{"hidden_size": 192, "num_attention_heads": 2, "intermediate_size": 576, "init": "trunc", "init_std_o": 0.00659, "init_std_down": 0.00659, "beta1": 0.95, "lr_head": 0.00409, "schedule": "cos", "batch_tokens": [8192, 16384, 24576], "max_seq_len": 1024, "doc_mask": true, "max_steps": 8678}
MLP neurons of a small language model. Each row is named by its layer, matrix (up: input weights; down: output weights) and neuron, and shows model dimensions 96-191. Each number is 128 + 32 x the weight over its row's rms, rounded and kept within 0 to 255. Numbers have three digits each.
After each neuron's rows, "fires after" lists the tokens most often just before its 100 highest values on Wikipedia text that the model never trained on.

L10.up524:155136176110082173158117156158176062114105137125108103122066164153138101105171090141102115141160056199175199104126124153087027130130185150174114119094133124100126090097128179126138086154134199101130148147126179155111160175122094151135097184130087115116143111091093136164145105153114099077
L10.down524:183123101154092115177143110113090140054081112143129168157115129127130129182112081102148117178151154090149097151117119124093112112117151138104113153162131124075187162144127131178076176104150114096116130099092120125174120059153120133152131147117176160103162105125104134135145142137046114122
fires after: " pl", " Pl", " w", "off", " wh", " W"

L8.up214:099169116126125098181107170149110098131218119102115177172179076113150070121071114131135194143132091145168121122159166159121124101103204154149118125230113113126164167141109095191121187160080128115147135140117091161113108137147071171107048141155141124166111158137097163088183111124165130138
L8.down214:078129181116107127146113122100141147062132114125142108071150180114173089083099159155129163140223144136167136104180156168208135099129156145139114076119112171125182102134121165122090162161108121125092183121087131111095122104101155130189110163059075144100146153173158131152134138105137146149
fires after: "C", "P", "A", "S", "E", " ("

L8.up295:120154183143122094153155077191141141079104111097094034151135116144153159160043161077109114086142142179113104082148122162176128116121161096085137157112131094172167114135099158128153178142154111087075088151102139113188170113134151051126136137179122120073073073115027178093148132081180131111
L8.down295:080185128189140168130106176111099176156136104132157138130152211179168128117170129168134125107087079135122177132142135119106101128120106158151195106184093148126129123143123081109109144098109113137171121104117141098105117089106134164116105120041145133174172101162144115121082106139118061169
fires after: ",", " of", " in", ".", " by", " J"

L10.up180:071165136202101086057129136135161131095055148118103112141116061102163152135152125162144131094034123100117073161153147111174122096113120167168154103127158126105129107186136105122097076170053129035168167141145122126131103118132077087107114151138134164140182113167140119101124127147164154113
L10.down180:161150132201122164183127158117180168132133073095127100178087108233130090186121118130122179052108124122138120069093143144120169133134140162173117088093106164127140102140175130122126095064064145142122152156110077177119144124081162090141131089145134131076131119167152132129132150124150073114
fires after: " M", " S", " j", " P", " J", " m"

L10.up410:129115109146134101165168132145187117114136181177152121156114114128116126132112126178149159111101071167131151107098107129084120072130151118075179143149125141130121041086150098092153123073107134099220115108194138186137123119156158156136104075119170154180136111075125042088083097116079140130
L10.down410:142132127106101149065122104187097124164126121189095103142114159147087163170173120144127094093104090129112125160159146082137113070113109135132137070070155131160210174144032134128102163189116088127141127095136188085124099083160089129206156153106128074110123135110132112165082129154152171094
fires after: " |", " |\n", "otes", " ", " %", "%"

L9.up19:113131134135128103145196160133152151130132192107155124164119130110109110147081129137122194084093112103189123152138083136101137133113094065105131157110136086124130118159101081104191117100102174109100170114148134115151131087151145137140164129134155152163158136116125076132122082164189149114
L9.down19:114105137161150153120098109102161097150144051141132070158103139166136147100069159142144110100099111154135164180103126123086118116139133137156101155163137142134136035107128143071144125068153106162106079135105107114119168130080138185129127120163087153101041183149128127090156153176157140112
fires after: "0", "|", " a", "A", " |", "ly"

L10.up279:233126160094122127120084157161128128165165021121123173176120076109120136132147137162170137109157139120157066144093066148079137116089152141146061066132149104120134092135117085132177145145108133079122133149144120128134039120152165151133135125161155119138141145142059167080158147169096121101
L10.down279:120108126106093088148157132107162095045100128167131142143172146150016150181099131095198124144100147182124109140157145120155102141133118201120100133091131137130129158194158153114111173091086143159129088129130134088151132115077104085086082160152102178184084129183167100120152172094141164121
fires after: " N", " P", " I", " S", " Z", " G"

L11.up376:138142127109109139062119083145130165088127108076165121102210123126151152083139117163137123165133079136050130104127204123098122191112121129171116122113085175118128143087091118126157135121186130121113120134138084112142131095180059088127102179148155168134157186130134122081181093077091137164
L11.down376:129134140160137157153131170085091132138117106077200136147159147111120142134096150153105144101116092120117067140119188092137130128104148102063133134128149171111115114080136093146074159125116083159193126122125182095208083027143110159153054067122138141153110178148153149128106160104113115195
fires after: " inv", " v", "v", "p", " qu"

L8.up149:134113105206122206097109151150127106108111100138132115141120113097125104131116119144181106133141110087086087119170145124126168111166170103154138130214125097162177092095048084110170084189121114148147171133072107143113111138118160156110119108118141141116150122088119130204126166174093194111
L8.down149:120059141153156138174127159066090155165155086180100151105149072143136128073189104099128166093116193126096106153142110116123151145121144069140112099210089080105124125060085125095117120186142129133198121099085146169164137125152137128139131089156126153114130109094216108149158138107087129141
fires after: " \"", "==", " (", "===", ".\n\n"

L6.up28:119121126140156115092147120117156119083163039079107182139167126108094109136168150124152125184105175106127108125077134127111152147144136172123137124106119139090076127150145112135142096155127121155047114139130152129159091121111120109114146149127114141184099133112161176091085122175128095118
L6.down28:164113179128121148105105183115085102190183129150120130071117123144059071156122145124154093109180112143120128140146200073130140138107091131119120093140132110127106091167213112125134164102112126121133114174159169097074125094124097187115074134110151121144119106141129109116119138123153086135
fires after: " the", " in", " near", " of", "ar"

L11.up121:122140193144157143101210113150155129096140125114080141097134070155100140151117089156130135154094092104082141129140124134095150126089070147100120175162139134123130137158135162065129175132194141111174110149194153173135159131166126134103159174123158092170124171085110160153116070096116125094
L11.down121:182152106156116091153109119114154155164116168070118163149128139113136131156114144073080154091124163217152149092122128109190120114144162156208134116099101119128069137129087120183132109104158088095096104190139120144089115139057117123156147094118078172154071164158084110177124162164090111147
fires after: " ", "1", "n", " pro"

L10.up113:116142170093155161125123139171134138135115089126085132074113136176108145114139117125084124195128172162085166085082115141117138124165110115126124172170140153147156100069149174083119128108096146119113142141163158114142158187155084136140049138153110133169127147142105149148148177136126203103
L10.down113:075189143084102082109107121194171148209104081145111135137132117151175072153167141120140155146112111159148114146140111129168131088189111188099150119137097151070095151099193067182079086141091125043118176115141147162192055119106107133112128136068160137130075154100084118179143154154125159131
fires after: "1", "2", "ou", "9", "6", "3"

L10.up567:146168125090156106108166082131211116091080119089138110171142123137127114177167112113155121190088126153153130131086132153100119115144129097122121120117139073115130121165099148114099190119143150123100116123150154107170150085134078041102112084132137113150132102158086189099095099136118127082
L10.down567:157122114125128126114110142073064125159100070118104172139103159149065219086155071137123104193149089116143094143183171095112093125128117111110113103118186148129137185142105137163160126110139177129123113183077097139123121195106102194130107142136075118162149154122082133098219128135171153123
fires after: " in", " of", " the", " from"

L6.up190:159149106120073159100131126123138097056118073093154151149161151138112170130099103136150100124123065063142105235107113198117082161143171110151180153124107118123141157152049120203109094177131121176099112067159108104163090116106097152147085126109095058112157105124146123072113159172141168130
L6.down190:169141109092063132096080087119085144136112091148154110106133186137148158090110163135085155118138123131139075156196079169141099116133129111126159134142103228129150117151085166177104092100208133125168095104133141145171142141108160095138087183150078095139114113107099130117087093154112199113
fires after: ".\n\n", " |\n\n", "\n\n"

L10.up542:127185181138132138121135157122095129085046112114065112125059102180157180116141104135172075127109161135099170119146120094076091092149076128117121077139170114138154126139156143115176115053143139210141106171162076103137134135145155170088169070149127155143207177138103193113132121198159136138
L10.down542:098156106056142091143124166134168067134126110133125158177073139157148082110190139078160128138131116134110118119128127130168155122125140163128127107152106126150121184150148059077138072075156119164186135141134179089161108113147093134090151159153105198146067113098159098169094161101084157111
fires after: "1", "2", "0", "th", " B", "b"

L9.up409:119129098100069169110062110187077180097090125110144142153147107144118088110194122143111128132118123151136132106135104104115147133149109134155177141120124117095133128108088134102167151157082142132128149167125156142107117107202177102067160179146086179088173101166114158154146148106170122109
L9.down409:174164144108093134141111130098152127107108086138168156053071192088124148152113164093103120142128116141112107196120117084167137139089094130135098109141134161147114134095116173195109150151077166094145129111108173132170116118151059122183137092184163167107110175123137132133103074135149154112
fires after: " |\n", "-", "\n", "lev", " "

L6.up415:092167123073086144136082142136109168147116126148190116090216110120136115107158111102097127124071107141234132138140190211146086116144191112140171118182139115083148164133125144127125175147064117102122185137141152172094095113144125212133068108129148117112097139131133134085143149196119120128
L6.down415:085117123199134138129142114056127120111171133122127133177118121197131069119119109118167091087152095124155118129103108145200135132155138117134126083156097099151084106117057112103141072182108116196173211142144056165102092124088100143127135114164148099140151132085114148110120155153162216118
fires after: "-", " (", " \"", " un"

L9.up482:097172132132165195089125150120118154097103188098121109188112126087177137172173097170126173103142146118157110191171098120140146133140094107124115113135100116150039095117115105129122119115099153178139177145124151108106168099091129170065148088099102153129139112081106101069120116185205152089
L9.down482:153175081174105138158137165117129118102114096178148087142157114132121139170151146127105103133085165128138132081107040103095132137136203121126084086113188078143089079095103149174102078082105175142095127114112118131140124116091078126060151157148128189165141098043229102133176125141166089135
fires after: " a", "A", " A", " the", " his"

L8.up518:067115112078161146100128160123163174098131125157161105095131137112131157165111126131121147140156076162192143153144098139134101118194164133130162125110100130135115145142116139190057108129138188149118083132115201133099158100093188137060099150103145111041109161101109168177142132085143181115
L8.down518:098106104154158138179120177099071129146130146129112159081178086079107110136091151118114156059160227096115069108132160127109101139146108095147123135129079139138169153168154131152087084090089128128078110153107111148113044152136132112214022110162090121099085147120131106090101191113120143120
fires after: "L", " L", " l", " d", " Que", " R"

L6.up77:141125118184154127137173100169138096144145171136166068105129174138113034099156114105181041137158125162147138089192072124115098087154155134157194081152133123129110192190147162070092136133126179116116167115147143139084128134166099192091108177126153111148148126105087170077173135156132125129
L6.down77:077090106176099107154152190117114120163147111170131129100109090104186115079191176056131164115138065154126120165047077175164135134094159071114188138154103129168112153133091127099119138109129172157157155108093112112101087125114140152086193112167150063162105157109097168155134199151112152118
fires after: "-", " \"", " (", " well", " and"

L6.up6:129165158109156136121165095186107130172069183145115113110141118101086153118131186118133100129166087172122150124145133134198148103137109130107136142124132100117148098156152123105093121111151138169066174117122147154158175134064158113158085134094119116098109123125044112161121105109111130081
L6.down6:078132142054143081153079176158177163125162169162156084128188145164075111120174154097153057095121144112119107115097121179116144138057119093118133115161164148146121074184155128115101088146148115135110103142156165184134103099172147145124122156063112086196125154123153134135075119155115100120
fires after: ".", "3", "6", "2", "5", "8"

L10.up515:120200127088152180076095111192165158140099172125140103134101144146177209155133132156074123113096181176156159132158137064109108150146145156164131098119113129130122079111117102145124157128102115111117126131139144145141068108103111127124169191126134066106134141090098099116085101143098156088
L10.down515:189135143170093159188133145127145150098143121088145107186119122134120159099103140174174125146119145106122091211161152133117134128121134088144123084064104130118160160096132138141165063132136143110178149161199131167147130080074089128117069117116064105128115155127108110114121100135130058106
fires after: " T", " Th", " th", " en", " mult", " Sh"

L10.up456:157125129105114201123167170127149108106079145091089107141119123116173162131135130168117101116084150131084145165143165126169154086100106126096104154141096077152143133074148124093121131135143159032114114072165101103096127139078107104127112121181142087068127125149142105111089089126134166125
L10.down456:133143132111116089153093154095097126183148112105126153129136073118172128097073143138160165131131085108141113121129160088054086077134119088139152115164182124183142077118148120169133125090117125173159150165136191152137128087170079123115157173117190122172075164135143127093132081136107107123
fires after: " mod", " No", ".S", "-", " av"

L10.up174:131132136136107140151136138112136083162139094174149137114145148128128144144142111093080192149138102103115101075059128159137098010183132072136136085109192109118154106172144147081136149106141131073147191106175096133110136104146131102123078089133159143111109129161182153113140145042093087101
L10.down174:192177119156126174170132086110137076105160112176121113117096159072150105094132086111098190178135109118072088146091141130086083144155137135124153148072140120116127163140133162121147148119120139128174129073121111174138092077181125109105187084132098137087122131134114118222104105175154095141
fires after: " |", " P", " ", "el", "P", "l"

L9.up206:121141067102121097114136184158117150126082150111143114117129158167121138153140125145090164129090113188106140114173160131115107135084115155127199085136081121127164082198119212068124080165130108102082119118136117142126127222147149113094112140149127130103095110096101177115106177119120151091
L9.down206:146136161185110103121130104120069161123049172131196136079122122119180129179101124146126152137142211104128126075123155111133100074085117098143090119112136117111153155193145132180131054165148129096123103083139150173123091130093155130131049103158103140146131121115110096114083061138078138154
fires after: " r", " R", " l", " L", " b", " Br"

L9.up322:141149074121156118127165155135121123109081120161117094100087102138139158151083106141105133109111142111139141161150159058133063186096136181101129150130184108210164092097155089174130154146112141170110136125162134124124148107134083082133115194166087189117079168152143081066185097157164144151
L9.down322:072126129036123167107146153085149166120121165068135136098138119147140155133181114131199118126128122139147093127132125158139138132116109132151136098094035130100114138114171158133111130123191139050173100194145162079103136151173156186193119125132072099140147109120073155123131142133126107148
fires after: "a", " h", "h", " H", "w", "o"

L9.up73:103141136165092116147132099155088102176109084099109085115114154110131113060156171120074150168067133119132118130134101120171129136095132149118146155130125102169145132169105107168132122138080095098155169134099141168120122081101110094129157162144111149142141163142083132117177213119219162108
L9.down73:047101093100186122191153086114173091101135143150200136155165124095112124155165109147140136094141124066099092169113135136079127137114161116107121158122202111122146156125146160057094107105091156138155076153140064108113124115150063163084098134156125077134098110106102089133145134124129156199
fires after: " (", "-", " S", " M", "-S", " \""

L8.up449:118094163098185105141135176151140067092092087164099148079133091130098129069135112196094144124150128144088116105104103164090144115100068156130161133161097167193164039166129131111125116087094119120100211120117138094129153178133101104179150122116125112176120084100084118174131141148072149108
L8.down449:109148089159136172116118156142109191141182104132069179114113085137133124171133111196118147108118074099081128152134158100148150143087079135124107138197143151137143085147167160082120134148160120155161082105111160122112142106165122122140107140075083119157111144116119080127073109132132168116
fires after: ".", "2", "6", "0", "7"

L10.up118:146123110112116139129088132130114133122146066111140062126115096178223158164165131153084143171131131142125181150086109155121160063103122130164116121109091090130156146129137125128147056091133177155090160160131117145152120100091153101108098091164095099176148163124122142153127095128176066101
L10.down118:088121132115164121171161108162119102138125082114146126172151157112133124102105132064161149115118078144132160129129111139103128110059119186140165073114103181141204099149159150164081130160135101078134123163152134097122188132116171125137138135135143120148111093152068141143121139105083103133
fires after: " d", " l", " of", " D", " L", "L"

L5.up464:108087158175158174140160085156099112104124105076113115103074131169107086114116116136200128140130111108114087131143139175101042175130124182098146124169104135167177143087069152072135102145160068203123154083158167159112155085170084167098112112125122128144111105127157163210163155194154157058
L5.down464:175118116148119152193135100074082109139170114165141181125100146136162124086110182132141132123150148116159094103175152110098115096108107095084098106137085138121134164083148156112163110151162081164135167115060100121134129111093122071181121110123148191140161091162119048124105158137120162186
fires after: "\n\n", ".\n\n", " (", "\n", "===", "\""

L3.up57:128165162122183105109162145116085121132048142073161135174173140200091089112160129099084112158156113102186176156168137117099128079154128159147129088133074096052132099083163143122104111114119069182181135181141157129133140137106153145093184113139147083143091103122156097179112148100154128083
L3.down57:127134201172118118199107051133126120116118153159116149106195139106129129116086193097115160107131131163110103134115101183148122073134160074158083102147091218072118078122144139155129153082132114129072165128118115191123135105171154129110105084095135128151138152128110094195166190098085099177
fires after: "\n\n", ".\n\n", "==\n", " /", ")\n\n", " ==\n"

L8.up536:085135162172126138128081196104193144100144129084098140173127103059158146156149100107145154139213119118130119143171123115170204069157159154060139080124127144103143131121147160143072154151088098104118158163153150127063121142098092124113157173140115099174188120160078165121117081129177151123
L8.down536:152126156125131150153127127128150136114093099169103103120107172149136103152152145006126151175103132126092160132098095143172113051121156122106140106236046143083110181102155130119174167168124132185130123111113089131114117139101153163118135103096163113121128094163110103173090109157131135109
fires after: " E", "A", " Ch", "Ch", "E"

L8.up387:131200128103135086100061107126101146132168147125117124143115098089127140167152156082086161170130140116101126207125132105155111144156122139166133138179128133153137136147136119142117193206114146107168150135174137069087144107092124134176088150155118040175086125137084120059109121080064098172
L8.down387:149154159138081113135144134090074110127085120070124124147138097155109102137079124142096127113144187090144118094144100169131149202026122137107115158099147127148098185161133141093131137156112065195085163076160157089070153119143140121074100159114117145138108173117147138132156158171146155087
fires after: " S", "S", " was", " is", " the"

L10.up1:144110106138094115195119150149121163084101149182165130129156101117152114122107121078101124078112191183085131128091148117105108154155140094140117137118113138127145162113144094150087120179151117129095202117172122208131108129142125102065131124112159128136134208077088149098094143121119083143
L10.down1:137137079115197092063179148136114095113093123094153116157148164126158195082114128117097196158118167083126173100134126076151143046115109104155146175141122122143131086135181162139158101124075106167135131080085104088088119135134102157122110133146126153119157040167181148115137115138171108127
fires after: ".", ",", "o", "S"

L8.up291:100098165148117124101117132106106128096143147147176114116108115145168138150088145129139127108124112160171119122126173145097129116156100065131145086145058113203152096125173123121157098167106095130189097180132110132114161128154120070150193124173098101100138136095145189142099165102191189159
L8.down291:145116137133115105153110132131084145174129186171110093128165104119147123086166140141085140124135199104111141170115099069171141103094190112106101124172147087145186081119060156105091154182155124128088170089106184193115154113074096224129145178104145148185064087140185154122135137089129108137
fires after: " in", " (", "In", " In", ".", " \""

L9.up267:155175109070108144046081074159203094152127140171074063133081139139136137162109126145106140140136151138139167112084186128135112074143141136032147089141112130159189107140106123149143122079157166201116149135147130099063057112126156110100118159184138161127109152077114129165173104171136136085
L9.down267:141124152134162131123125132110126163089150108086213125134116124187163101144156071096176149084101082111106112150111091188119098152117127100131145124123141120132206161107186141143116127101081122154150135162104099107158148144093120115133160139117119114104165141080157166159158097130109108142
fires after: " h", " H", " th", " D", " Th", " d"

L9.up410:098131217067101098155118201123162167132099155174083084156120118107196179159094123144091135131105151131111108199150132103147126116140110059091093189103105124151134132164125107123090131160143107116146192130160086105119109062137157113196084152118101109167164106113079137139112132094155209118
L9.down410:141067124141144131149146086149098104122134086118133138093146101114172092045179121074155073165088175082165126087118126156146107144132095131171162107193129130160158084131189128056080119137137121150133121145114134184088083153131142138101095098106079134172113132178167079138154152189152179139
fires after: "A", " E", "E", " O", "L", "b"

L10.up269:134133192120146119130153092114111066133102134160146131096116183113124092159120125111157161141155068118153072160107121139127135166189113145196161113183108119108117112109159158093174138133075097124104111142114071172155078136127173100084127175158125161157163171141115130148215132132065126129
L10.down269:098089095132136159167139126097080143156121154068100181106155107151107110094117089134176140181153116100085151125124126135120114177175134112208102110156078152105180086142181186101125105107125137072154108126080082114124132184079139136079127157079081148140115172080118130076168178155122138086
fires after: " |", " "

L8.up120:174152192062155156124107153114097199164154128134123138150113093101097127150141067110118110096116107106136093161125096097163101162193087091118078126144170093140149112093112083140094168172178153121132077138136137128123130158122109112043115099160135119128093130142079139087205154147105102114
L8.down120:125170120155092148134130113064174080151074101132132145112133169216137099174134167125149120060117146114184134127137148118143086123168089139111127076074063174134132105074085203075107096103119118118131178140101135121092067172105155120081088112132174135115102093176112171134090170138137151135
fires after: " S", " K", " Q", " Z", "Z", "S"

L6.up462:094097173151073123111133186117116102074115196138083236132087109105172089106072076149165148160104106145095119149078128152153157146095052074097092125137149084163160160127084070129131107150101097153102176133102142152140168154166094161165097128155143155172092115100127095154113138152126149110
L6.down462:097222124142171115124118133154169091078145153103104135162120168147147109153115110138114165127075145124105090064092158098108104141201149165093097092084063174116128192092147100078117156090162134071144085112106209169118106156114131099174114147141073152165129129142098138102164057125150138103
fires after: "0", "9", "2", "1", "4", "7"

L5.up347:173131125098171152143162077134133141088116141140142098108144150116149175170107197099128116114119124198172141110147155136146174115130107052097097149120087069102178097137148078105143162150147150089102148099187068079117104222155136109124120188147113101103093116171048188120090159065136142120
L5.down347:136111074105093109116136148166169155145152109153157185111150116104085104116140161140140118115140111104143142172079128189176098055121108085118131142141138121125130076141071104087126178118055125174071153103177193134163129211120071152121116110115154126125154126161141078085111107127095129129
fires after: " No", ".S", " D", " A", " J", " M"

L8.up74:067155149122167127186076153113106113044158142143133109188107105114163122146092134107104130161109164175130088085136144136075136087153129150134115072100098172131142099166089113126088155218129103095067141151160068138177118098148135108111140143108156137079161120058119108131147178143087190114
L8.down74:142114163150084078122198147100155143156106148145131163151151139090064157161114136144136153169119119107132089193112167126176074184081139091136150184114142177169135154104121134144168115073149163118127115108087182124107132182127150115117126091108151176152110135172174132134116112106103072159
fires after: ",", ".", " However", "8", "4"

L9.up160:172126180129157126139105102144097127155133113140133082129140121135072094191130085108125075121105103094123125131085141133109060153154130037066089148102089161076108150124061142169088159137150151116091153162117073052072163117148132122122160108130208111170123206132106188144158120168107151118
L9.down160:153164113110136108090103136149162190134109115088143093149066120188207160082083167108115136146137180081132130152112112166068141158164081106129120116122106111129139096197110151157027120042162076084120099123136159159091083146116170139172096105158157118129130087120139130188157143179090146146
fires after: "S", " S", "ines", "ow", "s"

L10.up393:126155144102132074106122107124119157152133138125112170142107103141186133175131099052169134152093127094152110110212124167132091113101101122090135140116099099142111167110072155151121123174112145148176165112123178100097085137113175116098149104181108116157112164169128145087160142120210124084
L10.down393:094186119162120164055095179135096117155185086118108153132145204100113162168222142116173133096070132095106109144127047152111148181117111108122101135145113139127102049099122082116107181097120105154128145129151127146134052162088144154118100055136113131144075102117163147134036115101186168173
fires after: " H", " S", " A", "S", "H", " a"

L11.up78:162111135135091111109135105143167076138096209075082142120144165122148126124188073075195151165085150124118140179179129080137117128162114138148120118162082115129160134188048113148166107132150130189164118162102102120087119176137052149131121100133123166112131186087136138104068102173137116144
L11.down78:140105149187209149114157162109101119124142133163117140121111099119087131144122159104126206149143139123109084150078176163054120148128145151110121116127141157203134120136122138175157092097066112136073146066159084100101161152131092149104098161133105162078087145120100098135130162141126114110
fires after: " B", " O", "b", " b", "ast"

L11.up129:159148147166179131100117123148154140080083107203104062078133149107094087178163098130081096123122069117141176110129157175051131113091091134109086140069121113146085132055151166067254195149145166082160118134134158132147146194122095110157135176130109155142164174115155081093123149096161139135
L11.down129:139128128128123193145084138103125154166135137109092095061143163109115129131102108155075138072112106141167123135105138127121116116085092108127063131108122136198134206132110079232115093128098090128145143231107133124136089143081154131101155118097179171102126142168170044099122101103091108114
fires after: " the", "2", " ", "he", "1", " on"

L8.up245:092113137109125138135069146181116096158111126110178134164109113219105083097195113070077131194152089150160172203177152108127126138156149103136130109102159171166162064078116112177152146126091138106126152162157143095141141124166134134133111073107156116068115161142068159146119135171103169114
L8.down245:111086178115111141151131107101157091105180133122107159105150135096125139130109145126126103095140125153120122110112171114094123128167127187084154122140088125130080106128102119167177174139083081167126202151142122125185072058149139105134147232180099124131180104115069132098170063127098141114
fires after: " W", " L", "L", " n", " wh", " th"

L2.up69:131131116147141066138126139134036158137106147077135140135098105141076096132161170150101196136137102137129138205138110161159143132085095092098087151098196033066121143099168122143125090112104095160155142153122108065122113089114094119124161084154146120196136108137091121156106113111134164161
L2.down69:094125144163104120153093076126124095162122127200112168175125135151159141144150162136125136133141105175129183121140160111110157071103130124111150133178116162127127089122205083128098109083095093127096156110099088185136162046198149162107144161098170129152134106142159133104130141136084153157
fires after: "\n\n", "\n", " by", ")\n\n", " Born", "ation"

L2.up420:137171080133115106119181146135079135135130079124102147125185162207071123114117116142090168130093109099139131178144076121105111119115155096088081124088128117115171179085120192160097109165125116197173125152163156075155104156109170078115121135155090068150100100121139128128120095096124128138
L2.down420:175159037142098140184098107137107156143162160134105082139112172190106153098146121110142184086131091157133126192134120112159156202094129113093148111122157127150123176111068113102136069110136152167143148142130127125157124102125225087177062100100113114134125098075113136086128110098058052117
fires after: ".\n\n", "\n", "\n\n"

L11.up378:112070109102072107118118156125146116158135171088100082118138115140085150206117120147113187136131161117073045183137131191116138155170105161141108174171138114137134146109193129114097100152077143129128166121102126109072093127148045165145158123134102147115084182146066098097121162140143074146
L11.down378:145108174107094145114112113099111093129132107160133133138119128108123091099130082104120101134112087090139126112134171160148100047123163164112162093119084166108182121151158096125114161157116114120112122090150168125155198115092122154138140105168115163104154154123117167159114159109126114105
fires after: "ri", "ro", "SP", "enn", "ric"

L9.up321:080156136128129168127132131124182132117100062150110145131109112116162134116116134161092083090121137111092170110049167147142104145117133079119121155067146146116174101096114158144176196120116066063090160131171157231111168102177101138170121141169129101119196138154146146125120177103093074119
L9.down321:129080159150124094102098123069055135145105123102140136097151122163158093129088142180177159141122047141114126185110137081144163147117086073160092163157081122141096112156178114179095169196132133160205142066143083129143131100140080151165139133090206138106072156173164107103105122067127122151
fires after: " V", " inv", " U", "v", " qu", " "

L10.up99:149126152130122124091122092140106142151085169150073145155111129126113191133113153128154145129118034151127130108092122164115106099141160143106160131165154078134173100129135159123154128186151133134107141140125197058026113084134122129156144045222138141149102136080148137156151136119195158087
L10.down99:108077154166125159148141098127159192059154112135121122102172136120137208105099155117119205137111178105130140135103130134121128139060155138106162095144084101132128132095126148165146165118101145146161143077114140122109097095164171120171130155119182133103122095096103133111135126185116149175
fires after: " h", " H", "h", "H", " sh", "B"

L9.up367:112108106214113153071142108120155106090107161174110124112098112119116121139132145100101171182116061155110096125121125108130128086169089106143187130119150079115159135118130120096103107068141115115137143128106090165160089201125161136073092147158129090130150165110134122090110124070101102143
L9.down367:116157126145115112113127168140097116149107086072124173159146144104074156122091116083108106123128133177101090121149053046117115133099103092144127100082169114106114143091139118119083073096135187122097090126125087153119100114131080087127127151131111138180146130132112117126104210166109128107
fires after: ":", " /", " ", " |"

L6.up487:106115091122133162165154103159096079140132080149137149113114128148100148164179075105186140145111146187172108147105141106148090063133141159098108126203155123150188090138119092134134124163148119139171151180105102119088091068099151135101123095099204134147190144126130236094176155139098141119
L6.down487:093073113202101120157080095095157039123190104112118107175139157130140127161063158115157099185117124124157136109107143150120182130131124165135087086131095120084132116107133069082131078105122087155114140139129124125151098114139152141111147086105112120143169129129138192144161108082107121103
fires after: " (", " \"", "[", " '", "/"

L3.up51:142043059177152101175114133126084167100151141064163124210129161094145099123139086109113121146128188101133137136054119145144119152082128104131166136095186091100112116096103144144182131141096108118166078128147190104080153135135100057147112096113096128096092141153123166120125157121137129078
L3.down51:214114126204177148142160187067121138166087141115164199116108070113117144160151122124095101187128079163162145178089111175172175115107109129147148101157167080126142108186129186175075112162072122091103105102113116095148155151194090095151132120167171127170065161131174085176130146084113122119
fires after: " |\n", ",", "\n", " where"

L10.up429:150103121068174131115136156126118066131136153138144102125108118113125178105078087160122146138204132132183130130111136133191149159130070109125191182123138115158090075130121161039164102145129160131096159113095118167130111127141160090153114156120137142106084153120129086158116055117085105064
L10.down429:067049080124144180118133125116124079161046160062145127067127145165131122050126148121161073107152136099093138123169152130120143127134130152145093136129163116178102151204148120123099106121200109148146098162054085071136073174124097138059154152147108151144132124165143099132116132136164133116
fires after: "2", "1", "3", "6", "4"

L8.up101:138109144109178083116136132065167129149133156122158111175159086095107122064080135146121139115131108097176158114064131138144160100108092210061187115147127153172141127120109140089079144168086117114160213122105125144132091126125101178163070129156124116100130161153124175149145139145202160136
L8.down101:092144140116129114181117120125178121182113111125130153116108113060110197092092176136095068138067150139089088121131143129127060157160169117096113110182148156106178129138123094145129103104170106167092171121090156132178155161139103152106159144156129142155156163051106138109141220105098161109
fires after: " a", " A", "A", " an", "-A"